Part of a small language model's weights.
Training: a variant of Adam for these matrices, 314M tokens, 4796 steps.
MLP neurons of a small language model. Each row is named by its layer, matrix (gate and up: input weights) and neuron, and shows model dimensions 128-191. Each number is 50 + 15 x the weight over its row's rms, rounded and kept within 0 to 99. A neuron's up and down rows have the sign that makes its largest values positive.
After each neuron's rows, "fires in" lists the words (lower case) most often at its 100 highest values on Wikipedia text that the model never trained on. A number after a token or word is its count.

L4.gate45:86 52 55 63 48 36 54 44 63 51 93 69 59 27 49 47 57 66 33 57 33 23 31 56 42 59 57 33 50 36 46 71 67 69 57 74 31 39 40 32 26 34 56 66 35 43 35 32 41 45 56 52 65 50 61 65 63 48 77 71 76 73 48 63
L4.up45:54 75 47 35 32 50 29 77 69 69 72 62 64 22 23 11 54 34 36 52 40 44 44 38 49 58 62 28 42 25 50 46 45 52 56 77 62 29 30 40 79 69 54 55 24 43 42 52 75 45 28 58 45 52 20 75 60 53 43 40 69 63 48 30
fires in: "from" 73, "of" 8

L4.gate322:45 43 50 46 03 68 69 53 66 25 50 81 41 58 65 36 53 35 31 51 62 37 36 22 73 46 68 04 49 30 22 58 40 60 37 58 30 50 52 35 62 41 44 68 25 54 38 33 54 49 56 42 45 38 50 66 51 43 65 78 55 73 63 70
L4.up322:53 26 48 64 20 29 39 58 15 30 50 75 41 43 21 49 44 40 24 66 50 55 75 48 67 69 71 49 47 27 30 73 14 23 19 54 48 46 28 45 63 63 52 61 42 45 58 58 46 56 67 28 60 66 58 56 56 38 64 56 57 46 56 42
fires in: "with" 20, "received" 19, "took" 13, "earned" 5, "taking" 5, "brought" 5

L5.gate293:64 22 70 51 35 50 52 45 37 53 45 41 46 59 70 39 39 44 37 64 34 57 40 67 65 48 49 26 35 77 55 33 47 72 56 68 53 37 36 65 58 44 19 61 59 45 45 30 42 35 38 51 81 32 56 46 41 33 50 62 32 54 57 78
L5.up293:52 45 46 33 42 49 46 42 80 58 72 70 46 43 53 16 58 57 54 64 47 30 75 57 47 55 36 70 23 43 56 77 47 43 44 39 40 52 64 60 74 41 69 47 49 51 37 36 61 74 70 52 40 53 57 76 55 48 27 21 56 58 75 64
fires in: "various" 17, "of" 17, "both" 15, "many" 13, "several" 13

L4.gate290:36 60 27 56 50 44 41 73 23 73 54 29 57 33 49 43 48 66 48 38 49 62 55 17 36 20 54 63 47 58 47 58 30 74 54 39 36 88 50 56 57 65 69 52 35 72 64 35 38 55 40 69 58 39 25 27 43 39 43 46 45 68 56 60
L4.up290:50 50 36 46 56 23 90 50 21 63 41 32 36 89 43 54 65 38 33 67 57 57 55 49 33 26 38 63 55 71 54 63 50 71 43 42 70 64 50 23 44 78 48 60 42 90 60 80 64 41 29 47 49 30 47 52 62 57 57 50 33 62 58 41
fires in: "and" 42, "completely" 7, "fully" 6, "generally" 4, "quickly" 4

L5.gate617:66 45 48 33 37 72 53 40 48 36 24 61 32 56 40 60 17 34 38 76 54 39 66 64 54 59 50 72 77 47 70 69 30 45 22 59 38 51 34 67 42 58 33 37 56 21 50 30 45 49 64 27 41 49 09 18 27 41 32 77 79 41 46 00
L5.up617:27 38 22 54 42 48 63 41 59 66 47 52 51 52 55 72 50 36 75 65 60 50 26 49 40 31 40 54 52 58 72 43 32 60 61 12 57 70 55 32 46 40 46 37 59 71 31 27 59 53 36 48 57 89 46 11 49 46 58 33 40 79 28 50
fires in: "national" 31, "federal" 13, "european" 9, "military" 8, "american" 8

L7.gate499:54 52 31 37 51 39 24 57 74 61 70 38 63 42 24 13 65 64 27 51 49 91 62 32 63 45 68 33 31 51 44 75 50 55 43 54 38 58 43 43 63 55 51 38 74 52 55 24 35 55 58 82 46 51 57 64 88 49 51 73 37 54 49 68
L7.up499:61 58 29 67 68 49 49 30 67 51 63 66 52 48 49 47 52 37 49 51 49 37 69 38 44 52 46 28 37 53 49 59 40 48 74 74 51 46 48 44 43 56 54 59 51 51 58 33 26 57 60 55 44 44 32 44 42 42 24 46 60 47 40 57
fires in: "n" 20, "until" 13, "to" 11, "early" 10, "from" 7, "since" 5

L4.gate404:83 50 35 12 32 40 56 46 25 73 58 58 54 45 49 28 15 61 36 49 27 67 60 58 31 57 55 50 28 53 61 79 41 47 58 59 37 33 50 46 60 65 56 43 75 60 64 49 37 60 30 38 53 67 35 52 51 79 55 32 40 49 38 35
L4.up404:36 27 69 43 51 43 35 60 20 39 39 42 66 32 51 40 57 59 74 63 32 64 39 47 71 53 37 20 44 28 52 57 28 47 52 50 32 31 66 34 29 61 28 58 30 59 52 34 40 40 57 30 32 48 48 51 33 78 44 58 49 60 82 52
fires in: "on" 25, "in" 23, "2010" 8, "2013" 4

L5.gate487:48 69 43 57 49 49 47 58 70 58 50 38 50 30 35 43 56 48 52 84 63 45 67 47 61 51 24 31 46 44 48 36 69 57 36 55 34 73 09 19 74 46 41 44 56 35 49 34 75 47 41 55 32 46 27 65 70 56 53 55 59 69 36 61
L5.up487:43 40 36 47 25 35 39 32 58 44 95 50 59 53 38 72 47 56 70 64 42 55 64 78 52 70 71 36 46 50 31 52 28 66 45 49 72 59 48 70 44 58 49 76 89 33 36 63 51 52 52 66 73 54 74 57 29 45 07 37 36 37 36 30
fires in: "with" 58, "for" 15, "by" 8

L5.gate93:36 66 52 40 48 78 48 58 81 50 45 52 61 57 53 51 55 53 55 98 61 60 71 44 34 49 11 49 43 56 44 35 50 60 47 62 65 66 24 34 58 38 68 58 59 51 59 53 50 60 41 76 60 49 49 56 60 45 57 24 31 58 61 49
L5.up93:07 81 67 40 23 29 65 52 57 70 24 59 57 61 22 65 55 80 41 69 67 66 30 66 41 48 32 42 41 65 23 65 49 84 49 51 60 41 50 34 59 39 57 53 43 66 52 43 35 50 58 42 52 21 21 51 47 26 50 44 31 53 60 50
fires in: "new" 36, "local" 19, "film" 7, "low" 5, "small" 4, "smaller" 4

L4.gate530:46 66 39 55 34 51 35 56 76 27 34 47 73 40 40 56 51 56 49 65 45 40 58 71 61 55 41 30 41 39 64 81 37 39 57 34 63 52 63 59 64 76 42 25 67 90 48 56 23 25 58 57 41 53 36 42 11 53 59 68 02 43 39 58
L4.up530:67 34 80 46 48 64 58 76 65 47 37 51 31 33 67 54 55 69 57 55 46 48 79 38 45 42 59 50 55 59 59 14 34 76 56 61 52 48 43 79 61 60 61 71 37 47 44 79 48 64 43 33 36 24 54 76 58 35 34 24 90 54 57 65
fires in: "all" 53, "different" 7, "alloy" 6, "allen" 4

L4.gate161:18 81 67 35 45 34 26 64 45 82 31 46 52 51 51 54 60 54 82 72 27 16 57 44 47 61 48 56 57 51 49 57 34 52 50 52 44 63 31 70 38 61 69 26 39 37 17 48 45 34 73 16 68 58 28 40 58 34 67 37 41 33 59 56
L4.up161:25 43 44 62 45 48 36 55 42 64 25 57 61 54 33 68 42 42 38 44 39 45 63 57 47 66 41 95 51 61 55 57 64 47 59 57 41 75 61 56 21 52 54 59 72 58 40 40 44 64 42 69 64 67 42 48 29 29 27 39 29 41 18 34
fires in: "film" 32, "american" 12, "european" 8, "olympic" 5, "world" 4, "international" 4

L5.gate482:64 47 52 53 47 34 63 29 46 61 54 32 51 60 05 59 62 89 42 48 61 53 37 42 61 67 78 43 35 54 53 71 23 46 77 53 33 28 52 51 62 38 52 42 50 45 34 34 54 67 53 67 64 73 38 55 64 52 48 64 33 56 87 54
L5.up482:31 53 51 49 64 34 33 54 63 43 55 36 53 58 08 75 71 71 41 28 46 52 78 42 65 70 65 59 66 72 58 60 22 61 59 74 68 32 45 81 61 64 33 38 01 70 49 28 21 77 54 34 43 36 40 46 60 51 60 44 51 51 40 45
fires in: "de" 27, "la" 12, "san" 6, "del" 5, "deep" 4, "dean" 4

L4.gate130:69 14 44 39 44 49 52 65 49 40 47 25 67 68 32 45 23 73 30 87 64 49 43 38 71 46 64 31 65 73 62 57 58 50 42 65 26 42 48 50 61 57 39 52 64 63 47 50 61 55 45 26 23 81 34 46 64 71 60 60 35 60 75 56
L4.up130:49 48 52 72 27 41 34 41 70 53 40 41 51 19 58 74 52 59 66 55 80 30 55 50 69 61 61 73 56 56 50 30 68 55 33 63 55 56 71 31 32 60 42 47 73 56 38 70 75 57 63 64 46 41 47 51 60 47 26 63 68 49 46 30
fires in: "to" 89, "would" 4

L5.gate561:34 46 49 33 45 34 60 49 63 21 66 46 54 56 40 68 56 59 67 55 36 19 61 60 56 45 57 34 53 46 30 77 52 42 48 53 70 28 60 53 33 68 53 52 13 60 23 73 21 39 42 32 62 69 36 41 43 92 63 57 73 58 39 56
L5.up561:37 60 51 48 33 57 56 61 52 52 54 65 69 36 31 59 67 61 72 38 65 21 70 57 66 24 58 58 48 53 40 51 69 44 46 80 62 39 29 25 25 73 56 44 21 39 56 66 69 40 37 33 47 51 49 39 71 51 39 20 61 59 63 49
fires in: "she" 49, "at" 21, "he" 5, "of" 4

L5.gate390:33 51 41 58 20 36 26 83 47 73 48 64 80 38 51 52 64 47 54 74 65 62 49 46 61 42 26 50 19 50 52 50 27 62 56 54 51 67 64 33 42 53 43 61 35 55 46 38 81 82 18 48 49 37 30 40 62 38 42 54 65 15 40 50
L5.up390:41 26 37 60 54 44 56 43 47 80 61 37 46 24 28 61 68 16 69 30 66 73 48 54 63 56 27 45 33 65 66 55 45 53 66 46 31 78 21 74 49 37 40 40 70 60 55 62 42 47 61 51 59 47 39 34 52 51 46 42 61 57 64 48
fires in: "and" 84, "but" 13

L4.gate582:19 77 38 56 57 39 32 71 67 26 70 43 73 38 42 93 39 42 33 57 46 59 40 65 79 49 44 70 35 67 60 58 34 76 64 58 57 59 64 44 57 50 46 42 26 56 34 51 60 63 31 56 38 39 65 62 33 54 56 51 56 57 67 46
L4.up582:24 59 57 57 49 43 55 38 52 53 72 31 57 55 37 34 50 59 41 67 55 51 63 70 52 41 23 46 69 70 63 51 52 54 47 69 61 48 80 51 59 31 27 49 77 52 24 37 61 35 51 56 52 39 28 20 50 35 47 43 58 75 40 28
fires in: "and" 99

L5.gate634:21 60 55 58 42 52 36 33 79 30 52 45 32 60 31 72 45 36 59 69 43 59 18 36 34 47 69 41 59 53 54 38 45 60 35 76 54 58 39 33 71 50 49 29 68 67 34 38 39 53 67 59 35 36 40 65 68 59 49 58 32 59 77 46
L5.up634:32 54 19 56 64 55 37 51 54 64 65 40 56 38 45 61 57 43 71 48 45 61 64 52 41 41 49 41 40 40 52 74 74 49 36 61 72 75 57 70 47 47 48 49 84 42 34 63 66 10 46 28 31 40 56 30 56 80 46 52 46 47 44 58
fires in: "of" 29, "as" 23, "to" 17, "with" 13, "among" 9

L4.gate303:49 65 42 46 60 41 66 35 81 51 63 43 64 59 62 52 46 51 52 55 54 32 56 50 66 56 45 52 68 36 63 61 67 45 37 45 60 68 48 30 43 59 50 80 23 37 31 54 46 51 37 30 46 94 52 42 56 48 47 21 34 29 24 48
L4.up303:53 53 44 49 57 22 47 66 37 40 40 20 80 46 52 40 38 77 48 62 13 55 70 80 47 72 60 45 46 43 54 57 37 35 62 17 70 21 47 47 46 58 61 61 51 40 50 39 55 55 41 71 67 58 44 53 35 69 11 64 50 17 48 55
fires in: "in" 80, "at" 18

L7.gate417:65 49 51 24 45 37 22 39 52 39 62 29 72 40 48 26 55 49 53 63 52 39 60 40 74 53 60 49 35 31 45 61 69 51 39 60 40 49 62 24 60 36 51 55 53 70 41 61 36 39 28 52 50 69 54 66 64 52 47 55 46 41 55 46
L7.up417:43 39 59 59 74 39 52 65 39 64 57 66 54 53 13 55 63 33 42 68 47 41 65 41 68 46 49 63 50 43 40 44 41 53 51 52 55 37 35 35 53 70 30 66 40 47 54 58 44 45 45 60 40 45 32 85 35 67 21 62 75 42 42 50
fires in: "on" 47, "in" 11, "taken" 4

L5.gate155:76 41 55 66 49 70 35 41 66 60 51 28 40 28 44 31 43 77 39 64 60 49 64 74 59 61 64 32 41 39 60 15 86 56 58 86 44 60 41 56 61 55 63 37 68 65 49 65 60 31 29 52 37 60 40 49 56 45 53 55 47 32 46 38
L5.up155:50 50 46 50 71 55 48 60 67 55 57 22 73 41 32 45 65 56 63 44 55 48 54 35 65 68 56 47 51 74 56 54 21 33 44 43 55 43 81 26 53 54 66 29 33 57 48 44 71 31 57 63 47 79 42 35 41 67 20 43 56 77 48 60
fires in: "would" 37, "to" 15, "could" 11, "can" 8, "may" 6

L4.gate630:48 41 39 42 59 43 66 60 49 73 68 49 63 64 32 36 53 41 42 48 35 42 41 52 51 79 34 28 58 52 77 88 62 75 28 51 58 50 60 76 20 70 67 36 55 56 57 59 54 49 65 42 27 59 32 46 19 40 56 38 42 66 28 62
L4.up630:70 71 43 35 32 65 33 38 57 56 48 55 55 34 68 28 47 49 28 44 34 52 54 49 52 80 65 38 28 29 53 49 86 50 54 33 61 34 59 32 74 39 53 44 44 42 26 70 63 52 61 46 53 86 39 68 46 55 30 35 57 51 44 52
fires in: "in" 36, "of" 35, "northern" 8, "southern" 5, "across" 4